Weights of a small transformer language model.
Size: width 192, 3 heads of 64 (1 for keys and values), MLP 384 SwiGLU, vocabulary 2048, 3.35M parameters.
Architecture: rotary positions, no biases in attention or MLP.
Training: a variant of Muon for these matrices, 191M tokens, 5842 steps.
MLP neurons of a small language model. Each row is named by its layer, matrix (gate and up: input weights; down: output weights) and neuron, and shows model dimensions 16-111. Each number is 50 + 12 x the weight over its row's rms, rounded and kept within 0 to 99. A neuron's up and down rows have the sign that makes its largest values positive.
After each neuron's rows is what it responds to, as a language model described it from the Wikipedia text at the highest values.

L5.gate193:60 46 62 72 43 30 40 39 61 42 46 59 44 46 50 52 57 52 37 60 66 64 63 58 63 33 38 63 60 47 31 79 52 66 69 70 52 51 41 41 59 59 50 43 50 42 45 51 24 24 50 54 57 62 62 35 47 49 54 41 68 55 64 29 37 48 31 43 52 57 29 74 48 46 53 50 45 64 51 60 42 40 63 72 74 58 58 56 46 67 62 57 35 40 48 77
L5.up193:56 67 35 65 47 40 44 71 66 61 46 60 43 18 48 46 66 35 24 45 62 59 44 51 48 29 53 45 49 61 64 54 37 45 53 50 45 60 49 37 44 25 52 50 69 43 42 34 59 56 50 53 56 49 39 46 60 43 64 76 80 45 59 56 50 31 45 52 44 62 33 26 31 53 45 73 41 68 66 23 61 59 52 39 46 34 41 48 49 45 53 53 45 35 42 57
L5.down193:47 54 53 60 36 47 55 44 43 23 57 59 58 47 63 69 42 44 50 65 44 66 56 44 57 50 33 52 61 45 35 46 56 59 56 66 58 48 51 37 69 58 45 61 52 59 53 62 57 42 47 55 31 41 51 49 46 62 46 47 45 43 52 38 52 29 43 51 43 51 63 61 53 48 60 50 27 17 44 66 61 52 72 50 42 46 58 51 32 58 68 45 35 49 53 28
Description: Negation and auxiliary verbs. Mostly "not" after was, is or did, plus bare auxiliaries was, is, may and verb endings (-es, -ised) that introduce a predicate, and the prefix "un".

L3.gate88:42 64 32 64 51 73 50 49 52 56 53 69 28 70 47 60 50 54 45 74 64 36 63 38 22 45 37 57 50 51 54 44 50 29 35 42 41 72 65 46 34 60 14 62 53 44 63 52 65 43 39 56 46 31 44 44 46 53 30 59 38 63 50 45 58 33 48 48 52 50 43 36 65 70 57 34 49 41 47 48 27 44 67 61 48 41 39 31 49 52 41 56 44 42 61 43
L3.up88:34 48 52 56 43 64 50 48 59 46 60 56 35 54 56 32 45 58 58 65 45 41 43 63 67 53 50 65 62 56 43 51 46 76 45 48 73 34 52 26 75 75 39 68 29 36 38 49 63 40 54 38 59 42 53 46 40 52 75 37 37 47 48 45 59 70 44 33 72 45 75 59 57 53 48 42 68 45 46 58 67 35 44 40 33 64 60 60 55 55 61 56 44 49 54 50
L3.down88:54 47 52 44 44 61 54 32 48 41 43 42 72 63 39 66 49 54 54 45 48 46 39 54 42 52 59 39 74 65 54 62 60 51 55 48 48 37 40 54 40 62 41 45 57 49 67 59 47 38 55 59 53 56 52 21 66 58 44 46 42 55 56 57 57 39 66 43 55 58 68 46 71 57 61 54 51 30 46 52 50 37 51 29 73 48 31 38 47 48 49 51 62 53 48 51
Description: Mid-word consonant fragments. Short consonant pieces split inside a longer word, such as Stati-s-tics, Egy-p-t, al-c-oholism; also markdown table header separator rows (|---|---|).

L4.gate144:54 54 50 59 49 36 38 83 51 45 36 49 59 69 45 51 53 37 51 55 50 65 58 57 40 38 56 55 58 24 51 60 41 55 43 52 55 55 29 39 44 55 55 45 54 62 57 55 69 59 56 53 65 57 59 55 82 38 56 30 31 29 38 46 36 40 40 72 65 33 49 43 70 46 33 47 53 79 49 43 47 53 64 56 54 69 54 32 68 44 74 44 41 53 50 35
L4.up144:54 45 23 48 39 36 36 73 25 47 37 50 51 54 63 61 44 51 24 40 53 49 44 46 45 55 53 54 36 52 49 42 43 40 64 58 42 53 64 50 70 52 39 43 40 68 82 50 37 67 14 44 27 47 58 62 63 54 44 52 64 34 59 61 59 71 36 59 41 55 37 32 65 38 56 50 25 43 55 54 42 56 44 45 49 44 59 67 34 76 61 55 56 48 36 50
L4.down144:34 47 59 59 40 31 60 73 63 57 34 49 43 46 65 46 71 48 67 62 61 47 43 40 50 39 70 44 43 53 48 47 52 60 62 71 50 49 44 53 93 46 52 41 33 62 48 59 46 38 47 66 35 53 74 39 34 47 39 66 22 59 64 47 52 50 38 33 52 52 64 58 53 58 44 57 54 66 59 21 53 72 35 82 66 33 52 46 46 49 58 46 47 21 51 56
Description: Biographical predicate articles. Articles and verbs opening a description of a person in biographies, like "He is a", "She was the first", "was born", "was drafted".

L5.gate128:46 56 65 62 29 41 47 41 35 39 50 44 19 54 63 64 42 63 64 67 48 42 34 58 33 36 75 66 63 37 60 49 64 48 60 57 48 50 44 70 41 66 46 37 52 57 50 43 75 54 65 50 53 32 53 46 49 49 48 37 34 44 52 44 41 52 27 42 55 52 76 42 39 49 76 52 61 63 54 46 47 50 43 65 62 49 54 57 38 36 47 36 58 34 27 33
L5.up128:37 61 62 36 54 58 26 50 49 40 50 52 54 55 36 49 39 67 59 51 51 40 57 44 58 79 47 48 77 41 32 62 56 60 70 67 58 55 72 45 51 42 36 62 45 41 74 49 46 42 59 57 28 59 55 31 48 58 49 56 53 50 53 36 53 75 67 57 30 53 64 60 52 64 45 48 48 49 57 34 31 61 52 52 35 53 60 45 54 43 46 38 61 31 67 49
L5.down128:51 49 59 64 37 51 35 55 52 41 21 30 35 50 57 47 35 55 64 57 65 63 47 55 44 47 52 47 50 38 44 34 54 56 33 60 59 41 56 42 61 57 46 40 48 57 41 26 58 48 42 43 29 48 41 39 38 44 61 42 23 46 46 45 39 45 34 63 51 72 79 51 75 37 57 41 54 69 58 78 44 52 34 48 45 34 56 52 50 45 47 34 52 35 18 28
Description: Mid-word subword fragments. Short pieces inside a longer word that the tokenizer split oddly, strongest on the "s" of statistics in "Career statistics" headings, also romanticism, physician, Myanmar.

L4.gate154:55 45 34 56 51 59 55 53 38 53 44 48 31 57 45 58 47 62 61 33 40 56 83 25 41 50 57 56 46 44 55 28 70 45 40 44 59 56 30 57 50 52 25 53 52 53 32 50 50 23 53 27 51 68 50 39 57 53 30 53 45 44 40 41 47 37 69 61 38 42 45 46 50 55 65 51 69 33 34 37 51 51 34 61 43 54 68 45 39 43 58 23 53 61 60 59
L4.up154:43 59 78 44 47 50 56 42 48 54 55 58 50 51 69 43 45 51 50 61 52 49 40 55 61 55 47 56 47 66 24 26 51 55 44 57 47 39 53 68 49 50 46 64 36 54 47 57 62 45 44 50 64 56 48 55 35 75 53 49 49 27 64 46 62 43 63 73 62 32 31 69 68 21 55 46 54 28 51 75 69 46 42 44 42 24 55 29 54 44 41 49 60 55 43 49
L4.down154:42 49 50 33 52 77 57 48 45 53 34 39 47 44 59 50 59 42 53 50 56 56 23 36 47 55 53 38 49 62 47 34 49 41 48 38 57 50 64 49 62 59 49 53 45 35 44 51 53 43 43 66 65 60 32 38 54 70 51 56 44 65 49 56 52 41 51 55 66 50 50 52 72 43 53 38 49 60 55 37 50 63 42 26 57 61 31 61 33 61 30 66 28 30 46 11
Description: Noun-modifier word endings. Final pieces of determiners and modifiers just before their noun, often split words: ever-y, e-ast, nor-th, the, each, other, Seventeen-th.

L4.gate193:46 43 50 43 62 36 43 55 26 44 46 51 42 51 41 78 40 48 69 57 45 57 38 41 61 40 70 50 50 53 38 62 55 44 82 56 62 41 34 45 66 55 29 59 55 51 61 43 60 40 53 46 36 67 73 50 36 66 61 46 57 55 27 27 54 44 33 51 54 49 49 45 43 68 58 45 65 73 42 55 63 40 57 49 37 37 63 49 54 22 60 32 50 55 45 64
L4.up193:41 43 62 54 42 63 75 49 55 20 54 57 24 70 39 45 67 59 71 46 45 51 63 28 39 45 86 41 55 36 57 47 41 54 59 54 57 42 39 47 42 53 58 74 41 61 54 46 27 28 59 62 47 47 42 54 56 53 51 56 45 45 23 54 67 42 54 41 55 38 54 48 54 34 34 56 70 53 83 53 49 41 61 39 53 49 47 43 48 49 52 46 61 69 47 62
L4.down193:50 46 49 48 57 28 44 50 43 36 68 32 46 49 76 54 34 55 32 42 50 32 55 39 40 56 49 57 70 48 58 58 59 51 40 43 55 34 68 39 41 30 55 57 54 80 71 50 67 44 39 25 59 65 56 54 48 40 64 44 47 63 50 52 35 50 31 56 58 56 64 36 50 50 48 45 53 46 65 57 60 46 45 49 35 49 48 37 50 70 58 23 89 36 65 44
Description: Mid-word consonants in names. Single consonant pieces (l, r, j, d) inside a word right after a vowel or capital, mostly foreign names: O-l-wen, Fi-j-i, Wi-j-esiri; also table-cell pipes.

L3.gate251:62 59 54 41 44 63 54 42 73 58 51 63 54 52 43 57 90 36 62 54 48 49 28 46 61 50 37 63 33 54 61 44 38 34 90 63 40 54 58 79 42 52 54 55 69 39 56 66 53 69 38 65 72 56 42 53 66 60 67 71 47 58 27 43 65 47 65 59 65 43 63 57 35 57 42 29 53 56 57 48 33 52 64 57 49 35 45 44 59 61 49 43 39 52 57 53
L3.up251:30 47 42 75 36 50 44 50 61 47 38 60 50 48 46 46 47 49 43 57 41 63 50 65 50 57 40 61 44 31 60 54 20 57 37 32 48 57 52 50 41 56 64 66 61 51 56 59 40 45 50 49 52 55 52 75 54 57 51 68 40 34 23 40 44 53 57 55 44 61 31 42 74 55 28 44 38 72 40 61 49 86 68 76 18 47 49 42 50 47 42 49 35 56 44 57
L3.down251:72 58 58 56 65 43 46 56 60 55 72 30 44 40 56 62 44 60 47 26 58 57 36 46 37 22 65 60 59 50 52 57 69 45 68 44 53 64 52 46 58 44 47 61 59 41 66 64 53 34 57 67 46 84 52 48 54 54 37 33 64 41 80 70 59 55 45 53 56 59 36 49 60 64 60 48 71 71 56 43 45 59 62 27 56 63 39 45 30 59 50 47 59 43 34 58
Description: Word endings, possessive apostrophes. Apostrophes before a possessive s (Delaware's, village's) and final word pieces completing a split word (Dioc-ese, Certific-ate, con-stitu-ency).

L4.gate301:43 67 39 67 68 42 59 52 60 47 24 38 47 36 40 48 56 39 55 50 54 45 59 52 53 38 52 55 51 32 38 69 65 49 59 49 49 47 45 42 46 57 56 88 72 53 45 51 55 26 49 37 55 56 80 43 50 64 37 44 66 56 31 50 68 45 54 36 55 44 54 42 48 53 27 63 46 57 61 48 55 64 31 47 45 37 75 37 37 43 48 39 37 44 50 64
L4.up301:64 14 54 45 48 45 40 51 47 60 61 56 40 56 72 61 60 56 52 52 52 63 58 31 70 69 56 38 36 68 68 57 55 73 49 44 62 69 76 37 68 53 46 70 72 45 43 16 56 41 71 46 42 39 57 79 50 66 33 41 44 48 52 40 51 48 59 48 65 46 35 43 72 34 24 52 56 40 71 49 55 42 43 60 56 46 40 42 52 57 47 63 59 47 50 44
L4.down301:35 86 34 42 50 58 37 66 59 49 50 34 26 62 56 39 58 31 38 69 41 60 50 63 58 49 51 64 38 47 42 41 44 60 55 51 72 28 59 39 67 63 50 60 31 53 65 42 61 53 47 82 52 44 42 45 29 55 45 73 47 65 50 51 55 68 38 57 53 44 39 38 54 41 45 55 26 67 32 56 46 51 28 55 70 41 44 50 49 52 48 45 45 43 47 50
Description: Apostrophes in possessives/contractions. Apostrophes right after a word, mostly the possessive after names (Burton's, Canada's) and contractions after I (I'm, I'll), plus some commas and "and".

L5.gate101:42 49 42 40 46 57 31 50 49 43 49 48 63 42 34 55 55 54 54 31 46 51 34 41 55 69 41 49 67 49 56 54 51 50 73 55 67 54 30 41 39 60 57 55 44 41 46 39 46 57 62 45 42 46 60 35 53 61 40 48 36 49 29 58 32 62 57 42 69 55 32 51 32 47 54 37 48 54 71 66 40 35 25 59 44 50 65 43 70 57 39 51 22 44 37 59
L5.up101:52 56 41 47 67 51 21 36 50 44 29 37 56 57 26 48 49 53 65 47 39 59 63 48 68 59 56 59 54 72 62 40 54 58 36 49 54 39 40 48 47 63 56 73 74 63 66 58 59 59 32 40 30 50 54 43 50 24 43 26 56 44 44 72 67 48 69 48 57 43 67 21 45 35 38 37 38 38 53 33 55 55 29 39 72 37 47 39 61 42 50 50 52 48 34 44
L5.down101:49 41 35 59 45 46 43 70 56 53 58 36 55 46 12 34 49 60 40 48 42 54 42 52 51 54 59 49 44 40 53 29 58 66 48 26 59 39 53 69 43 41 67 50 45 55 40 39 64 48 37 46 41 49 47 40 29 57 47 51 49 57 43 51 72 61 47 64 36 25 19 50 47 41 44 51 37 59 52 60 42 63 52 60 67 55 42 54 36 43 33 55 64 72 43 48
Description: Possessive apostrophe. Apostrophe right after a noun or name, mostly the possessive 's, as in Presley's, St. Mary's, nation's; sometimes contractions (we're) and word-internal fragments.

L5.gate19:68 48 47 48 66 57 52 47 58 51 39 32 24 42 45 54 47 37 63 51 57 54 36 48 53 56 32 42 55 50 63 46 58 45 65 79 60 64 59 37 59 37 59 28 72 67 52 40 52 32 43 29 44 46 57 71 45 65 75 50 69 39 47 62 55 51 47 40 41 30 54 33 35 67 61 59 62 73 33 64 42 51 75 48 62 43 64 55 55 48 79 44 38 59 50 60
L5.up19:54 40 35 68 62 42 45 50 86 71 57 33 78 56 64 49 59 57 44 56 66 48 49 36 47 63 67 42 72 44 53 45 56 67 55 55 53 54 48 41 59 60 63 39 48 64 42 58 57 59 43 56 57 61 52 54 63 66 45 42 42 32 68 57 54 38 51 54 52 31 47 39 55 24 37 58 32 32 64 58 68 39 64 29 50 65 53 37 53 43 22 47 17 39 52 61
L5.down19:50 55 57 52 43 36 57 49 39 69 75 43 47 45 47 48 47 47 46 60 46 25 45 50 62 41 48 66 58 43 29 48 50 58 67 32 62 34 34 50 49 56 53 58 60 69 57 33 52 49 74 37 54 48 35 67 54 62 53 35 63 36 67 33 44 37 70 40 44 23 58 54 29 48 59 26 60 50 50 40 52 63 49 55 47 63 68 23 52 46 33 50 38 75 38 67
Description: Early word-piece fragments. Second or third word piece inside a word split after its capital letter, mostly after S, F, L, W, as in Sol(ar), Slovenia, F-re-edom.

L5.gate351:68 69 48 50 42 46 60 69 66 57 76 51 38 52 37 68 71 44 39 51 46 49 63 49 48 22 56 30 50 38 36 32 50 46 70 46 36 63 49 50 37 38 43 47 49 59 66 61 35 57 53 44 48 45 54 57 37 39 55 48 47 49 34 40 36 28 44 51 49 51 40 34 61 56 46 53 67 49 39 31 68 51 57 73 97 45 53 55 43 56 45 31 26 70 49 48
L5.up351:53 49 45 67 60 51 64 56 73 35 46 47 63 49 61 53 55 53 55 19 34 46 56 71 47 29 55 52 66 32 41 38 47 59 50 50 58 59 46 51 28 54 59 62 54 46 60 55 52 41 40 48 45 53 64 69 52 52 37 19 55 58 41 52 41 66 39 67 59 37 57 47 56 39 85 55 27 60 39 49 49 51 40 31 60 66 52 66 59 55 54 50 57 60 40 53
L5.down351:65 45 60 65 32 48 70 58 50 31 77 71 47 45 49 38 61 41 42 38 56 48 46 52 46 42 62 42 55 49 73 45 41 19 49 44 37 44 38 32 54 58 50 37 44 52 42 58 55 42 52 51 01 58 52 44 46 63 46 48 76 64 37 51 59 45 33 59 56 50 60 50 42 45 59 48 60 38 58 50 62 42 48 54 63 42 57 62 46 41 59 59 62 56 60 53
Description: Copula after subject. Forms of "be" (is, was, are, were) right after a subject, especially sentence-initial "It", e.g. "It is", "which was", "Marion is".

L5.gate51:32 48 38 44 43 53 55 39 40 30 39 35 54 58 44 55 65 56 41 48 48 63 31 45 27 55 43 57 62 58 61 35 24 54 52 41 49 47 63 43 56 77 34 41 62 38 44 48 47 32 26 75 74 44 36 41 68 45 35 43 60 50 46 60 56 57 57 63 48 38 45 49 26 49 57 58 50 64 54 45 55 38 42 41 48 31 75 41 53 40 51 50 49 39 58 20
L5.up51:50 53 71 58 43 63 68 35 57 47 56 60 32 61 59 43 48 54 68 42 49 44 32 35 47 65 37 56 52 26 54 64 23 54 31 47 22 48 59 63 56 50 36 38 36 45 57 50 55 64 52 39 69 57 44 55 64 73 54 61 57 51 34 59 44 50 60 42 53 50 58 58 72 51 42 29 54 56 53 20 58 60 75 62 53 72 50 46 64 46 35 46 41 44 45 34
L5.down51:38 47 60 47 31 40 47 51 76 52 41 43 34 42 45 47 49 70 42 48 48 53 41 48 37 53 28 46 37 52 70 39 41 41 58 66 77 55 63 59 45 60 50 57 50 50 39 38 68 54 37 46 66 52 30 54 60 46 38 40 52 44 44 37 72 68 42 32 39 48 68 48 35 32 36 57 42 32 27 67 29 51 54 44 45 59 29 40 29 47 71 52 40 52 57 31
Description: Adjective-ending word pieces. Final pieces completing a split adjective before a noun, such as -ent in ancient/different, -ic in ceramic/specific, -al in original/internal, -ern in modern/eastern.

L4.gate120:49 55 49 34 74 34 54 29 39 66 44 45 64 72 58 64 28 55 58 40 48 63 31 55 45 40 30 44 51 52 60 38 56 56 57 55 38 59 50 65 41 53 49 30 57 29 53 47 71 64 35 64 54 53 44 57 65 37 59 47 33 50 41 56 61 77 44 43 54 40 68 43 44 32 58 40 24 63 50 47 49 41 54 56 36 36 59 45 64 26 38 54 44 47 54 53
L4.up120:61 64 55 49 51 50 38 40 47 44 46 71 53 60 25 38 63 61 53 35 57 44 38 64 47 51 29 75 53 44 41 61 55 39 45 48 43 50 49 54 33 40 62 40 55 49 20 46 69 54 33 74 63 53 49 54 55 48 65 68 39 54 37 53 61 68 38 25 50 50 90 47 41 38 47 36 74 41 49 55 51 38 47 37 48 52 41 43 46 38 57 54 65 44 74 44
L4.down120:40 55 50 48 41 63 63 36 64 28 55 64 71 50 50 62 40 60 52 45 49 53 21 36 59 60 48 55 36 56 42 54 33 55 40 28 43 37 67 61 53 37 60 45 52 29 55 39 29 45 39 34 41 58 18 46 71 47 46 33 53 39 58 57 39 64 40 29 64 48 53 24 56 62 42 55 36 34 45 49 35 60 36 55 69 32 48 54 62 41 50 37 20 31 38 38
Description: Word-completing final pieces. Final subword piece that completes a multi-piece proper noun or adjective, often a place or demonym, such as Kans-as, Taiw-an, Zimbabwe-an, New York.

L3.gate250:54 49 64 60 26 53 47 44 59 74 52 70 65 32 37 52 55 68 39 41 52 53 43 52 51 34 46 48 64 45 33 69 72 48 46 75 32 58 57 30 60 27 43 24 46 54 35 57 40 44 29 38 56 53 68 51 71 40 64 33 74 39 57 54 56 63 50 54 43 17 57 59 65 54 66 62 70 71 51 53 46 33 58 46 48 47 56 30 47 53 47 44 59 55 41 49
L3.up250:46 32 43 65 68 69 57 60 31 69 43 48 66 54 49 53 37 48 53 60 63 39 63 38 55 40 71 64 57 54 46 65 62 52 55 40 48 41 47 57 38 47 42 43 46 52 53 47 72 55 48 51 50 49 50 31 65 76 45 58 60 58 58 48 42 50 28 39 43 28 42 45 36 36 39 14 34 47 49 66 43 76 66 52 48 35 48 36 36 56 41 32 44 43 16 44
L3.down250:28 46 43 28 43 46 67 42 42 31 55 38 52 52 47 47 48 54 58 44 68 72 64 56 68 52 59 55 35 46 61 36 69 37 45 40 42 60 63 58 57 40 43 61 49 47 30 49 59 44 69 57 51 57 52 56 67 59 43 70 40 61 58 39 61 37 51 50 55 75 30 51 73 35 36 40 33 46 50 22 38 44 65 28 42 52 45 42 64 60 60 38 50 65 61 51
Description: Continuation after split initial. Word pieces that continue a word split after its first letter or two, above all "ast" in east (the east bank, Mid-Eastern), also Se-ed, se-ats, W-oo-ster.

L3.gate361:50 67 55 33 39 61 38 48 51 44 48 71 74 50 48 63 53 44 41 25 61 27 29 55 44 44 41 47 67 36 51 45 42 49 59 42 57 43 33 43 27 43 50 50 43 40 58 50 55 60 38 51 39 53 47 69 49 27 36 50 66 47 41 50 46 55 31 64 54 55 56 48 66 62 61 61 57 25 41 47 49 46 52 56 55 63 47 58 52 38 64 58 71 38 59 45
L3.up361:34 63 48 48 42 34 35 58 60 60 41 66 47 36 52 55 63 66 42 60 60 51 36 77 65 32 47 68 42 26 46 62 47 35 47 52 55 53 35 66 46 44 50 49 50 32 62 53 54 49 58 46 53 40 49 21 61 50 48 15 42 45 45 45 57 56 51 59 56 39 28 53 55 54 34 55 55 76 60 54 47 65 51 63 39 46 63 57 37 51 51 63 70 43 57 47
L3.down361:50 54 53 28 51 60 40 54 58 43 54 28 45 41 62 33 27 51 49 50 50 50 37 70 52 56 84 51 65 46 43 65 27 33 36 58 52 71 19 57 53 47 54 53 62 67 66 49 55 52 37 51 42 62 73 48 43 63 30 50 60 42 37 50 34 70 46 46 68 29 51 41 76 38 49 40 54 48 48 54 62 37 72 51 65 58 44 52 42 47 41 56 41 44 69 58
Description: Main verb after subject. Main verb or auxiliary right after the subject of an encyclopedia sentence, mostly "was"/"is", e.g. "He was born", "The film was released", "Rourke started".

L3.gate213:55 67 58 74 48 50 59 81 56 35 42 39 41 50 41 66 48 74 38 63 71 48 63 39 53 39 61 39 58 37 33 40 50 49 50 51 53 53 51 38 25 56 46 64 52 62 35 28 63 38 58 75 62 45 51 42 62 46 60 50 63 29 50 51 45 22 46 44 46 60 28 58 43 57 52 62 64 44 52 59 38 35 54 41 78 50 67 41 41 53 69 55 33 10 41 50
L3.up213:61 46 63 67 40 61 64 42 47 34 45 25 69 64 46 54 41 61 39 38 45 50 45 46 28 52 35 49 62 39 47 39 66 50 48 52 42 61 57 45 43 60 60 50 43 28 49 37 56 60 46 34 54 53 61 58 31 26 49 58 51 57 52 55 45 64 48 45 62 58 63 65 57 37 40 17 57 45 45 42 63 73 65 49 61 43 42 70 48 59 57 68 52 37 69 50
L3.down213:61 65 47 44 37 54 62 48 41 36 47 45 79 54 53 32 44 57 41 45 55 79 44 52 50 57 31 47 39 38 48 53 70 58 58 63 29 39 66 52 44 67 46 67 39 59 58 43 56 36 47 48 71 62 53 60 56 27 43 56 58 53 27 44 35 63 51 52 47 70 58 55 40 48 21 51 68 25 65 70 62 68 56 46 35 54 67 36 64 74 58 45 62 40 51 54
Description: Negation "not", word-start fragments. Mainly the word "not" after is/was or a comma (is not conclusive, not only); also opening word pieces like n(etwork), fin(ance), ther(apy).

L4.gate41:52 60 39 42 53 60 50 61 64 43 46 46 66 65 49 57 40 68 57 49 54 56 56 37 45 46 55 49 44 56 58 33 28 27 55 51 48 64 63 66 51 57 34 66 48 41 48 52 53 77 40 53 42 62 21 58 63 51 46 45 52 36 47 60 30 37 75 59 47 49 38 41 47 56 41 51 13 22 44 69 44 43 33 44 51 54 68 40 60 70 45 44 54 51 66 68
L4.up41:63 59 46 48 52 58 47 49 38 30 49 52 65 58 45 63 66 43 34 47 52 48 47 38 51 50 48 30 53 64 67 56 63 42 59 46 47 37 45 52 30 47 51 50 65 67 78 27 40 81 43 38 65 53 45 53 42 56 43 50 70 53 66 49 44 28 54 41 48 45 44 45 67 59 58 46 33 40 52 38 64 30 62 40 46 58 61 64 50 51 54 51 44 67 33 64
L4.down41:51 65 57 71 33 61 61 55 60 45 51 51 65 53 54 35 55 68 59 44 44 43 41 61 45 15 63 73 41 71 63 58 61 40 40 38 70 44 47 38 44 81 51 55 38 76 50 79 43 67 60 49 46 38 35 61 61 56 40 36 62 48 53 42 59 64 42 44 50 39 41 32 33 32 60 62 45 38 58 51 61 57 30 72 53 37 56 54 55 39 51 46 43 69 40 62
Description: Pre-predicate modifiers and auxiliaries. Auxiliaries and adverbs right before the main verb or predicate, like is, has, not, also, already, virtually, mortally; weakly, infobox label fragments (Prec-, W-eb).